From a checkpoint of a small transformer trained on Wikipedia.
Size: 7 heads of 64, MLP 448 SwiGLU, vocabulary 2929.
Architecture: RMSNorm before each block, rotary positions.
Training: a variant of Adam for these matrices, 236M tokens, 7212 steps.
MLP neurons of a small language model. Each row is named by its layer, matrix (gate and up: input weights) and neuron, and shows model dimensions 165-292. Each number is 128 + 24 x the weight over its row's rms, rounded and kept within 0 to 255. Numbers have three digits each. A neuron's up and down rows have the sign that makes its largest values positive.
A block is one neuron, or neurons of one layer that tend to fire together. Before each block is what it responds to, as a language model described it from the Wikipedia text at the highest values.

Copula after article subjects
L4.gate104:157110145085176144118123149174137180148119124168150132142134108163127133125175147142102173100131113146119123158128134138141131132125130146113143130098143126090143136113117089112126153119099125146148123127119152133186149132126121139137104097103138152116057109112116145114124099125122117129056136147132169135125129158154152095108099133093136126117172160111098151093107089098183063136148
L4.up104:116111096133144179134174126124088114108152130157102142143129124105123103126137094130110126110161102110149090168126168112112128132142111159133151106119151131129085134123105150124118158095113121076122202097153101123144151154102117118112072126116137135134139145149130149106104138129107138134128133109111136109118152132098102133127135140110103127095190114147150141146105127141134120121129
L4.gate114:127143104165152084120125118122067149165128081104113154108144123110147127117115092156138110117123128109121100133118161124148134119115137121167133138106150119120149143117122105122123144155104103148133164127128128107139122128106103088130083145118056134119129146122152118100138155129126116141129096120127107151123116135147097152151130165113134153113118110094127131127101110119110094069138
L4.up114:119110127120156164176148115090146128147099159095140163117121166155084109160151116153173118169102125137105133120156134119158148129143148134139135112091102114171120119123101091105108114085106150107126162128134120122139173081119133113129095131099148162119148128148146106109098115132135117163152147169089093078116130075119168131144105145129102120117152138137100142127162110117160092133128
L4.gate119:124078151139126109128123137134155107125100142121104118119135151117128128152120127107110132086151095099129165081148158119108149133143151133119132139146151119089177120122140125097108167114127136148095161117149102097145121151122135094133086114181104100155099131119127117138114138186116087138089111155106131076122125084145095142094131078137156101141153068137179127137124135131130122180130
L4.up119:105097115145098158131117179158124115106173155114106135109198145092180118169137167132152106086134147120092099151143135079124095150093113129102095108084153122105172108110141119122164145122114098101166154104132133116151130115108113155131125121131144121114151087100143131117129100127087130181129158146118134153062129131117166138152117151137152155127121133103183137144156188120085073139120
L4.gate139:160070127079138152181141142127110073152134133166131133130160117094127101098156172149147104141137118097157133116132102135154125124135156120146133141092121115102108155128142130153155192076121156106101120136133128098108108117138115131129102107121129127105141119079116093087149116134098153080108117146150133129100127115159096166105136140100108125152129128157116118143122188175138105115164
L4.up139:192155168121161159123139137096118120127094148152155092092125131159119147138125144138138117142148169129132145173141130139147109100116117138133160138130130125105127072187073110112122135127105137127151150122098139135160117160173106142069120134133129161081110119138156134128164129151126147120128118106120135160125118133155168115147141109107157158145155089074140152157108144176167121140158
L4.gate198:124156110127139122159118140118124109155130178141115165133133136110125138110148139150141094156135143145132127158124116142153155150118124160137110108129142118137198114090177147188169124089120148149130134117160103113110170120117109164140147120089136144161108112069162132131194149115120107126127154135126112162121134124151120133161149156197143090130112147105103097101160122127089139106087
L4.up198:114112114143087110168111120180129132126187163133129157136156131150107111115139140133116108135170116092115141149126116150197142126104137132115152131106133123157149132134147140134181161105089157125100115100162142095129208144090111192113106090097145176116114114143139142105125138086138111128078118145175110173139104107136128108141119116142148143142111099167121108117125133125101112102104
L4.gate265:136114176091127114124154165122144118135094122169136127156134152115109156115146173134097168139141106129121095130142149117111120136167110174165106105134124115090148119111065085150099093117117090082087162110111102096108163158142108111139120131147093102103121126116112180145110141147095132109159121144127151087141135110095115120135135188124119125158129113102179097137121156082118096151099
L4.up265:148158138106113139120155141118152131141138098148167129169124136133103094112173140125103132111145151107119115165130157129090101119156116142113130120116161115117107138116109119122115123135107117104086157124100140158121116149127126127115162159122099108106112137106149180145132137165124120133076139080117152122154069142125102110109125169108129128148097132119114148120178148099133140101161
L4.gate381:103091137148106167173144115119078118144112134147104130106115092130138125128156122111120175096156115145057083130093067121135112099140137156133135139112109133133161164118125131130139166097096155103129127114138162134126172101143147112093108100095116134156130107130099162124126124135135101137116126171087160167065133140095089151126155149108143137128127129135100124167114109169111124150136
L4.up381:130100115142103125115121114116113109085130145137125168154183126120142109096155121159129070097180107127120162117133132190133132182123154107125122144073174117090120108115089170120115135150123101111111163151177137141129186124151106138106139140107111151110148128120168139132143188119121129105111143133119158133103139164158118121119121124104119162165131136081160156133112177121148109125119
L4.gate424:150154141083117158100113154141173119114132168133092142095130154129146134132116136090156140110091107132126112130096134109164165170096123103149136153096134167097174140078116094152131129150129094131135127093158110140135090138109101122127125137117107126156153148123158086116148133122119127143099156175149125151109114116146151113147158172115166130152148105095151138128176096122097143122093
L4.up424:108100091106154119092120154096107126102117103146114154146171116112152121193129119183142124114130115156151121162110112132124165159140154117147127149122136134108143119095112123189100198150116082100141163118156125149157107095142088136119118126106135136123115157121126145106133113103135121161151137145153162129071091125133162084142120160116123143104166129140174153121081149113138109108150

Mid-sentence clause commas
L5.gate40:142094164179138139168081145126141105099107157091159148123149118146128176162103139096131141160076101138117132106096128118090135119076117148119137141167154138158125106128145167122127071079137090103099082134158107116131092135181123150105099125129139113098095090109118136150102075160153113149156123124115139144116134101129162156162127152155150099120171092128134166126150109142133145175142
L5.up40:139111097125123111136122143130104117131100095136118086158133100139176109133128123146096115146151139138135127144146113138108143118150134159120112105150107145115159101130118126128149105140128091128139136134148109132117107149136085162128119081072154167115125068160132180074121106173107095143123121125136117118144121149103113118139118145142080171143143144138129146159127112133117120121141
L5.gate61:152143122124138092133130136112151113124168150103167142122149141111135146137136132125145169086105131105112142121166138076119159114168108121129108065120063161164082094113117170124113105116118169110104116134173157136117125123165102109136116093140133148094080108060114136105138135139113121148094134138130144103157137076151143122149165135160140104120151114083122101126125112129126100121135
L5.up61:112147147107136117135125167140155122101140135117125137123153148118149142158111085140096125106126100118149094210131130130118135126115110111134113114151172146107135127094159143121096149124122125138131131122133180130089117075204125168117121109118154160153123101058130130133140130147122107175110132120148141138117143121087114091148131143126123141151148139114125120123068122112096104158117
L5.gate251:135129115136156118112147112161131142104126152160065103112110084098151123105147160170169145137147131144147133143130129110157170155139103143112102138102144187137132113148097095116128114107119108146139119161099137154133110129159139154106110109139107114102140105138171133110199143121140101139162114166140142135149097127114134118134172161128147151084162168116128143128130150105108099155137
L5.up251:144114124152119116108094110141130158148127132137126097115088140132119174132152110115139151122135148119164110145166131118173127120123132123141123108109120106114150126141098081108130111093084105177103131118097151150134109120163095140136142102163124092116148134159118115140119107135114107124146116141135138117131107113156137135118167106126146123087143193134141139118145140147142107158153
L5.gate256:154128132160137084132154140106072133093109127117124117150088140134113131199118141109081182136134142113153112133132124140156129141113144153166094119133101141100073130116099143133161120124106128153085115187090132117181150133147111077122056105083144128147145133108129145111096106119107149188173147179097087116141121116113079142134166201123146156102167128096113137156144129135155106113106
L5.up256:101130121151158066091084138159091138113124113144096103162169145128134147148145131128167137135118098099110119135080094152118128157112137132142149124174110184090109143109154138089151148123090122163101112163095129155137120123174102083119099105133132099106186119137126173149125129113161104202149136130144104089145110136113125131159146164107161124084164150158100105167167117149162122122158
L5.gate303:134155155082071144181133153162143098139151112150144106136126115121126133149122187118156171113119149135093102122174107066160115147198140148153106081134100157126097137124106140116141070121136145119154162130150126131123130164145137140079113112097124147109108103146077109123128105110115111130115135170124111141131139077163096141164140138136109130134145132165168133142126141151112096145137
L5.up303:115135099118095126147153159138093095104152058166122106139144069145158120149129160145147126124125154138104151133148103120100135139184137113105133149127126143079120171131163140111100117134130136126105121114117132148123104161143085113076108105100087124158139132160124118121132119113145079119099089165155118100182119101109157130129144121090110147152142127147164163122116134145103098129148
L5.gate304:103110129116114108170122104126111087105104112124124115152119076119164129135091123097154183118100138087150109125148132161128128167085129156120103068153143143134109159108099136152158158112088105115097130156130105126116121117121135147104139110132118118127097121139111182100117172142137124134107120180159139120107126110138067101144117110142148139083168132122124113151140133148104151168107
L5.up304:130181136130130125124116104074105151113124120152157181115117095126116147143130123112143153114144173124131113083137122155134168148104131135200159112135118205120088100109148150135147120105100109143123095183117129140114142132160114068132144142152181123102133103091123158109091104165135114134181153152110147108117131124150126091153115129150097136108139138134073125119156112092146104157146
L5.gate319:103161161119135118147124154097105117148132127082069124152110133110115126119129120133127157107101092143104120138174137114119114142099156095151109124130110171114112122114127095120130111095083130129116134133169153127119111114159102153127123069137113141117157128123196201141147134146119096082187106117092108131111116126130166145168124129137160177065149152107101116163108134174145118129130
L5.up319:150147155130091099113103146145134115110098145108169151152133131117140134097195124062127118158148108136138135111111079112134116081111157102126107119121145114172107115124081109116129076187110147153115085145179125136150105104140115134152156122113119122149104115136116143143124118125128138164119112138094172128091116135085102177120173141155108129098132162117108120130142104141073143107111
L5.gate443:126109124138136142125142205121134138145075107136116088104111081147155086174157161097129102122095120137151164085171128154107173100149121125100150079148118143152147145146123127137140123131117095137112119140152123120098100124121114125124121162141128098117082133115124164096126114165098103146146127130131113170131125130129171112143082106136161175095161122152126110115121140139086166083095
L5.up443:141148112134082135128182122130143138145123121124148102152107119161111129113159049079107157096183105123120126118163115157157137107133117092108143138155116170166116152147121104109124077136141144123134113135116127106130120130104143163126134137156147108107112105131106154105142108171144135102146166122129132101118105123113123110130113135166123146151112111133066116092137128127178134103134

Bio opening predicate words
L5.gate67:143093135158113164142145155115124107115120096149113143129170109101125095128135148174113125149141110109112126105130120126115173142172155127115133137112106149172084086132132146127107155144136145160129138102134148119124115106104115112100082106123095120047169123088168125145115115110109164171110147130090105132126136129173104102134124165107120123107143126112134142150166184124102125139135
L5.up67:109098117136114112124103150135132104145145135096073171139155127089124113101113113114123080168143109109131147152109144107136105129126131116145159105151129130103177117100133124154114136142130158116125165120190108088138140137137082125097158112103140143175097149138129125115114153146137107175122136135130159149055133167170109081137122173153144161139102143111138111123087081122091124143111
L5.gate91:094062105138152137093123160118108096097134094208104115143176116098157127120174105182124130168114126123117153148130108145098115119143149111113128139138157145080174114096086133143129175197126146132177152104156105145161143104116105165166130151139077148095113142154156150134140140117116132119101174138172174157122127151134124086123116157065110145148145122092182144118088148143086110120090
L5.up91:123149119133109161140100120119114122099132151153110106105141116158096131087153140123103165105124114159100098101142155144106105156076129123116138134163103153130147125169074098085135142108117122079135131141091181111120119144118088100060134102142193127148106125119170175153150119096155121130104116142109074136092091159133103139094120141118167136188159141093152132169139154113168131143146
L5.gate197:121139142137127154151124161119101111116104125134126157139103134120131094160102149173126139139134098112144104100145135115140139121121143121139119115096120106167101143129147092117139110133127155108116103103117105123125120096128079140135110111098134167101100152142147141145141104161139147117124162146118131127129134106133140117117189157144187113132117120087162116118152147128091156141094
L5.up197:101138128142116124103123102154123136127101151097135153140133098129102101143106095134142100116117160147127127117125115156146153141124144121183172058121153123138163124122161110115155126084081120133148157100143140120167117093169118122107141096093105160118132145107140088126136125123134125127141148157099161149141107117130134137149157128145159091119178150140093118105127146164142123104153
L5.gate253:086107146096106157090111148150114085097149148158169125130161088104106113122117143165148138161111139118112127137142127135122188159152127131132161142107173130145132129114125152139122118152129122093139186101147086138095125176104102133146152137098101158110104134125124109111165168088118135151119105126124138149122136154124131138093129157114096114131139121126147171136104174100122132117130
L5.up253:103081148151154135145128162101087124108105125151158111105133083153147070111115137169122154163151115136156122163133097158105162116158145127095146124131145100105128142115136115091121128097120093104153169133139109106099154141149132088035092132156121137095087148099116117151136115142114150195096116077128150135134048131111127117090113178112123141126101093109091134138136107088124105124112
L5.gate333:099079137105096120193110162139125103092145158112137079137153123109104125104134132123099132130154117083127134102074083114131105154164069122121138134161110103107166102143149154154162109124144163117151127128111126134136121147134126142064117126145099098110120133114093109095168132135130132100095153116136106141105154146148101124097127126125132126147124134111190140106092121088136164111114
L5.up333:146127097159151147098165132125100158123165150122107141138117091121118099102136170134118070105174134097134162138117071101170126138113143128109151135138096131078125106130130116108146165092167189136133099143120155178113117108122181123120103096124074143121129146134116126125146133132154128139105144120105154127104120127115115162133125139140143125151120135106101141128165098137108137115104
L5.gate364:135085123111147117197068164107126117150157155114115113107132154152098092132075106128099142143106101130141127145142151132153118166091088129101154115154118101145152160121162097110141155120130133155083145115169135120121099145153079078097145154088146126124096110139128103125113154142123134145150136160132123133145150102119111157139142155147138111168146109122157121125148164114118133138135
L5.up364:113108142118148105117094129114132110098148106150163153153176125135153094159092110135124092163135113130182194124120102133133137160134138123115140128164097105145110139122142143130143176155113168104110124134126110096199162147094109125088169084082116115095137151122196129128155131120121131178103154163106153140089140104158157097140095187156104143154106125100165153157101122079095067137081
L5.gate375:127138096139107105078148159121128143111131118120137149133130152117133088174113085144140103152069166187177137169147185128184153094114111104149160154174128133155150111076091168150087142174134136132134140115132129134123083141129110190148184150124137165110109146166135141124126133127150118172095125110164149110126147151107114110124142123154109134115157122130152127115097161116084130116109
L5.up375:183146124144115149196135131139132081129083135176168129148125166132098134097129141129113127121150131138130123160116159106145131147147120140147111111120129108121104134101093159138125135138123082099084146160126133160163103160132146161169126157105163115110080113131115125150129119137140124122102128121121173085129137092086130135142149153144085137115157125113175112144093160079092128097121
L5.gate447:088140136111134148140116123139169139116099160108141152076101132127121139109115131104146132129093149126117121107105106120085150160132153119153091100121175133115132134121143160095131143115099152044178166118144109142148133134146102136114140106089110156110130110083151145147146122140123119110149145143138129139123136092168106106095146097106172121134153144115141073155180081074118145158106
L5.up447:127138144117110147136131123117137122115129130113102174167184180113152072139139132146149129155184133131148179143092172117122119126082127109119139140144167099112123150114117163138124144163121094086156161107088097121168104150057068136171151121110157143107143134142171167136084151146172117100115110155110152132124130103140121082125171167091079125132136116104165117157118145089093142120138

Numeric separators mid-number
L6.gate338:149090156140084134119170183122131140106171186115136119108123123111103157127138152118198114111119141121145141134138119114106095124174123145147109112094124180092137114121146169164110078096126102130093180109111113102130100107167146151151174146139139172118170112149112128122117152184132166143093143109120134121160163131127119097132114132079087169142133100136134109118141108123126103146126
L6.up338:098113131163126142090092171145144091112105132134165111121125167091175148121118129143102121119158119124125151124111086135113131176118118110121141091130111126185156108098093156127113155124159117135132115113124133145114128131115110126154132120115133106164152110143124130129119121146134130151103117118140128116131157125122112176166107114107128108108133125150149158136112110116119155139128

Separator after a number
L4.gate5:114116173124112129094100117145115093103115147163128084125133142084134154134135142103120161116087109168131131140127134125112142120120066148143122126093128127126146144127124170160086119127214094091140133109071088124120134090113115105127142138132092128175116132165111101147143116106150138146172119141108150118129119144138116136138127158136124141161107103138163135123116121120080123105138
L4.up5:141108147138110102140140109107123128137111084096119100085101148142154157154147107129114164134158125099105118098130136147096127120116153105124111109099098108164152128130100153087110135084132124121114122151155132146099114102145127076085185106136143141188132090081088148139128157136095120129110169150104111097106079117152110149123170089133106145135141147110135097133152131108128122140156
L4.gate105:107165104108089098124087203105076132109141097123102102158135146097078120127145178134134091132117130144123117122134085085101151110123150103128120147134132154154146121108125167107116108163129151156121148152132122152113161103113183143132143115093136149110143154149128152134139107100124133125103141095113179118108099137132150138123133126070125127144127154111126136158077149099143106162170
L4.up105:097103162136165154099120097131143127102139162117119132104102147160123161157128106112111157128109138128123088064158103109124152120142141155127127133167104161131133158161145135121143133089121114115152100132121119102118100129181117094091082090129110129150130138128136160142095135134160153074146111150118125109153173131133103139143146110119161111116123099116132101111165132166141122115111
L4.gate182:136119097121158116131131118120104102147111094125146142115101131085140105166118101132115133126163121104145135112083112140127138137137149149117103133130112123222142113144144104140113154137137096117128106087150138105090151130127139154108099164129124143132124106160112088115117149122140107152109141102162119136147123116140144126112164130132111093120135157126128100135128180099069164077131
L4.up182:100097140113195057095111109104177121112145123110133123199124125093147114111139146112142131128145119159103148179146086135132116139126111135143117113166153151122160099139095127151090143134144136135164111132108167181142156140155137121136157134131154107140134120152156184084132100126102140115116110096187113171103121154083149120115178136113147154092120116130115126128109120085144138123119
L4.gate228:163132150130121163104110120138134123103075162124128123096135157149109104149112135136192148137091132160124124095078129078136170144113057123137096143091173173125128153127156150137135106122143112092147155100097116175190124111119131121110131149128115131110164114127131136119123182113126105111110118147086070144109090148108132158122129100144096143121129175097176131120122121106131117108137
L4.up228:132172096115117110096126127099184142109112131182129104102092147162123103093117096106079134138117162162083115148128125118138101128152141122144167078106099124141136162156131133063103125120105143108158102141093154126157134195137144102115122073119094106106155123137119162154085114146167122079138113109119107094109138102132090146157130138111089136120136135156111130100146114165119094120128
L4.gate299:140127139088156156073125132084144147138107129124117128129173126126147128170120149119144096133164135113128092155106117125114141078134121171158137090113157114166108151127125149159072165130136118092119179159148140147149136120146121133112189085153094103098125110134139162151111115096125137126140145119110122123117091098129128124134129110132147122159166165091106107135185070118113066161105
L4.up299:113119141109135136107141130127123124114162115102131128111153099138116128143154132165106129103141111079180141143117119125109137081139149115121144146147180107118099195134121147138091181125121101076099144093153145157171109131144122110103172108157118109086131144157123105145060094096105095124118113130095118161143103095137105121115117095083145119161113165125122127121176105147109080088124
L4.gate326:153153192079128145145092154109136125155108124142133091075134090094105159136068139087125119123134106121145111123086163139112162146096107130156117107093078111167175087092167146150096092121123106102157133118131103125132105098138114146123144096107106134121127150118134098145117105106119120124122141161108120131141099100150141120117148142136184129102143115137148130082113141096076125098159
L4.up326:104137129141130109095157120123124153154096132146111093117081164127140113137105115114102152128099171105087110125144117154121163116152121125147102123099215179117120148132128158130138093108127115125098114120139155120144089095175128148108100140079083133135100086133131114110151123145109130173169115140122089070171147112133122127131107118164175166152156155154143119128103118135128128125110
L4.gate390:130156133132133168104137158104109119139134143162138093101120128100131114118117149124135154105123120118145144120138073110139126135191116132146140158173109127125138098109133147166099126115166144157131178131145102126102121120149130065119122162125106122105143097072147128113132118130138146158144152112089092111144149150100138112117118128120044110130128151090183119111101104108145111169084
L4.up390:124132106140135121104180188146108141097113093156131101098137081143111141128101159148126126138172113102145138103074130123106135130127128101107128162200133141145131118118168175132101132126143109141117159116110135117135127128071157089125152120143098120134157112131117101142115116144108136117100136085114095092106117135121145143105114119093070105167088121134148114101070096158123173134086
L4.gate406:156108150125130091151142157135146134097161125141129092099130114122127148127130096098115109135118145134164130132103150113100127119079102108120076128171148148064127137132157129150148110125135104100126149152109125134120141109094142101133143123194095111087152152115129166165118122158135111144166101078123108142170117120156132129145120102120114109135115126146112100102136124119092138117154
L4.up406:132103176076130140081135111088134148127165127113125142115088132122136113095138144144120177135151101115125138133126133115139081132121093125117160146130110074147161151115127134121124118129132139151131117122124166158165112102130084094064134136124145118103160148128123170154083149144084130153114158122137139112126141137090132141142115126171089114092122123124174107126125140081143133114137

Copula after subject
L6.gate85:126165107092173135136100148127114102176170119126061136166141099121135093132073127123122139119096103119117151143124127120118173130139134141125159110074112101124111136077141171110146173071145165108138145057111095102122160119094126128117119128130103155130114118174147106129074135118118131148083170165083118128119133112152136110137148189105125105123099107136173128147086124118091124143109
L6.up85:112116118089146161119114113136144095141139097166076156111124108082187123145129135133092109141136144148144137118137117138125164175114122169159135147090123166115166157096113120187133143145129123118177160142123136135137151150117104124127141107114134124108115115162146105116122125138146130142152153135123120151135083143152158108139117152093176157151074100184153124155106096109138096113099

Comma after name phrases
L6.gate31:119151135128114159131102128134054076125156165108140114142130130147160144118080159136144104125091133125109084152135136133145118118136148120132131155124137144135129122122146149097142144099125138143099111138155145115144138116158085123101131106120094153163106137130169117119173120149121081117143123172156147146136128088179137107179107141094163150138157137128090131051108127144123124163150
L6.up31:113148145139109118111149122113147162169165096140154128166075110119157109175125152109110177109195106114140145158121135087153106198123149126100134183153096137149116088107115103144175123119131098105150135119116110139123137121123168122140198120143153191113106110112148142133134124091122132152157152161115080124113135111126134164111093131124125088113189092148122104167147148090145135124125

Commas in lists
L4.gate7:130113145116145152180127126160101163141088112138094148132092142126137090099139127136138174172110114147118140125137153171167148168097137120120100145082131149135133151131145114148130106167118163155091131102148161152130178119136137176094108071129128114095140118162123150068170137132092128111145142146124128156182124124137109134120145137140162109092106162114101127134136136142124100156101
L4.up7:119144130116102137134162168094050084112147122118146145124170140100093113117155139154122131084166189083118142105125126127126145106149152138140132115099109098127104098134102132118106115166141169128129182116142145127116138080093115166068065112120133145104128134160123153109141127121096165134131129110130101128133096119130098125115180157112071164134132119120162146179113172123134107135118
L4.gate12:136130104130142155127108156135093106098115128144127129115109147132147101129135127133145129108123085174126153132097136129135121184125172138123085069168085151146097093099133132158157113136125104078123131141098123129076089106105105135095101131127126113124096132138155125121154132122121124094160137133106128136129104108131127091129131167104133124119139104135138107172161152088103118114111
L4.up12:110127118121127130118137146115113156156049109164094102144101130114159135167127126095143186130134121141149134139160130146121144155146144141171087130141161141147140094093132114155142123108122113147147148146134134153113114127122157107167182163131123121115130123096131194124181080129101112129135138125095099058168114160126095130163145136146147130096171116106145132145129176144118069138181
L4.gate122:202101161142094098151077130131155136188110119135114127170118158130158144134161153166138169104090102151103175133149123102106126140117140105151142115142109099139111136125127110128159154134138144117109151149134138166148113149153101138146118148142138133114094099089128120110120140116133146136145118155136095157129106135138150148161180139117145124115161113102118137150148155112176086133160
L4.up122:154147080140116102166105117077120090153118100140134103135128189122133133137113084154144134137090103112115120158131140116141137133072127158165110091110161102167141148135143120119124122122108164086153131099146090141142128121141113113126122087067126170072143091117164142135139120111120097178088133117123113161106080111143118120161167143159134166085134132100137049127129166142115102181113
L4.gate143:148097084160188181127105122114150094113095132131109133116138139161105120155125156151151143094134090115136149138143120146085160146075167129147157133174120125134102126132096183114115168110136137152157098161113134150141124116126161138153137097141140148136122118114136140121083127149121076147117138155111155124134110087126107111176153155128143109091156145143116102132088120137136135146171
L4.up143:148130109136148111127179180102113167146151089117117078141115150132129125096117145133115162132128089141126154088141118120092180151160127119136135150148140067139120111105149133119124139116127167151114133150141159138146128125177129097118114136119119141120147088103146164093090135172109140118104175122112089089116137131128141156187140169159104101133168134118170151149112093120152075125136
L4.gate243:114148119156122127124158142159118125122145161120096143114172109132121138158079091129126167142105137166105098125135170126114163101117147071118095167127165094129144138122141135135085137124087141126094116111144117137148170128145102106111094099146144114106171132130098131107159143144154086145158143150150112140119101073103104115140135133139170109115168156136151109118116144103081132186120
L4.up243:128126105122110121103148149132103134120118141149157125155157140149151146131121156125153165091149132148141137104112123131082119102177133132125110115163124080140134103134074142125121109092117130131134141124141116143095156138146088082126154106133132085131102126125115188176121138113116147143127143130148113105118110129116125137083151092109117115090132159068124118140085132137151090130139
L4.gate327:121151082138120183106130173092120140137099153139132135154093160121151117117124146138138147140149141127088151120133151132152154094133156146111125084120086164143105143104117116114109094133106176148122110158154144116140085139122106125119099113136150206108099095089145122118106122112120127167136109149093084100123151171111099177192133130156122087088170125130109125157119113143137123138136
L4.up327:098130118124109129163148110120126126126129099086122096125141129114165169075089098168121148153138119117106131142135131110152135127125136147122080141136097128114101136134131100115147129145118141097124107155163200149103085097143100141122076104126146178125143094074138087143134118149145118078124158103125144129120147095099093156152154142135184138089103151116085114117125167187142093119150
L4.gate376:102107087138107133104125113128094093184151125144152140142161140132146132094120116152134162147165114127143125145134168102169073155133101125112128131166111134151130160122141140147112152158116109074125123136127114181112135143098102169143110162116137153060130158110145141155136136119132124181114166102123121138106105151130149121109096133121109103110109138168150132091112162129158118130140
L4.up376:131087105105127153170097128100143104124143132148160121148128171146106144126130130114180147133104118128109085121166131109111098146161148138122145087174120088138157072090122145094175190137131133113164172147168132149124116161129115090122137144119111154096168100075149150147127161136114141103084141182128169148127115120168129165123129080126097121137134128119166134143119166090137105137119
L4.gate444:140162144125118125153137141149115125122095155105163089114088092129182121141123167130102172125117113127132147139148120093111115129172138135115077127106104106124124136113115123139133113136085141150100101116122125165144148157120082132082157112123095108155084093111114124120159141140157112157103126126131126087151159120113117123096187123170136108154135161124124129144094152092107105177093
L4.up444:196137165135132128141095123130069117140125148153112101135150120088183139098109159128116164129064133123142140107150118093134142151106126134116078173118077103107130113109067130138195132150111141138112116142123157144128140145106115166095128128185060096125155135128122116108121095143144123148116119136140148131153154156095134118120170131150115137137150127129131143127128159161169136174145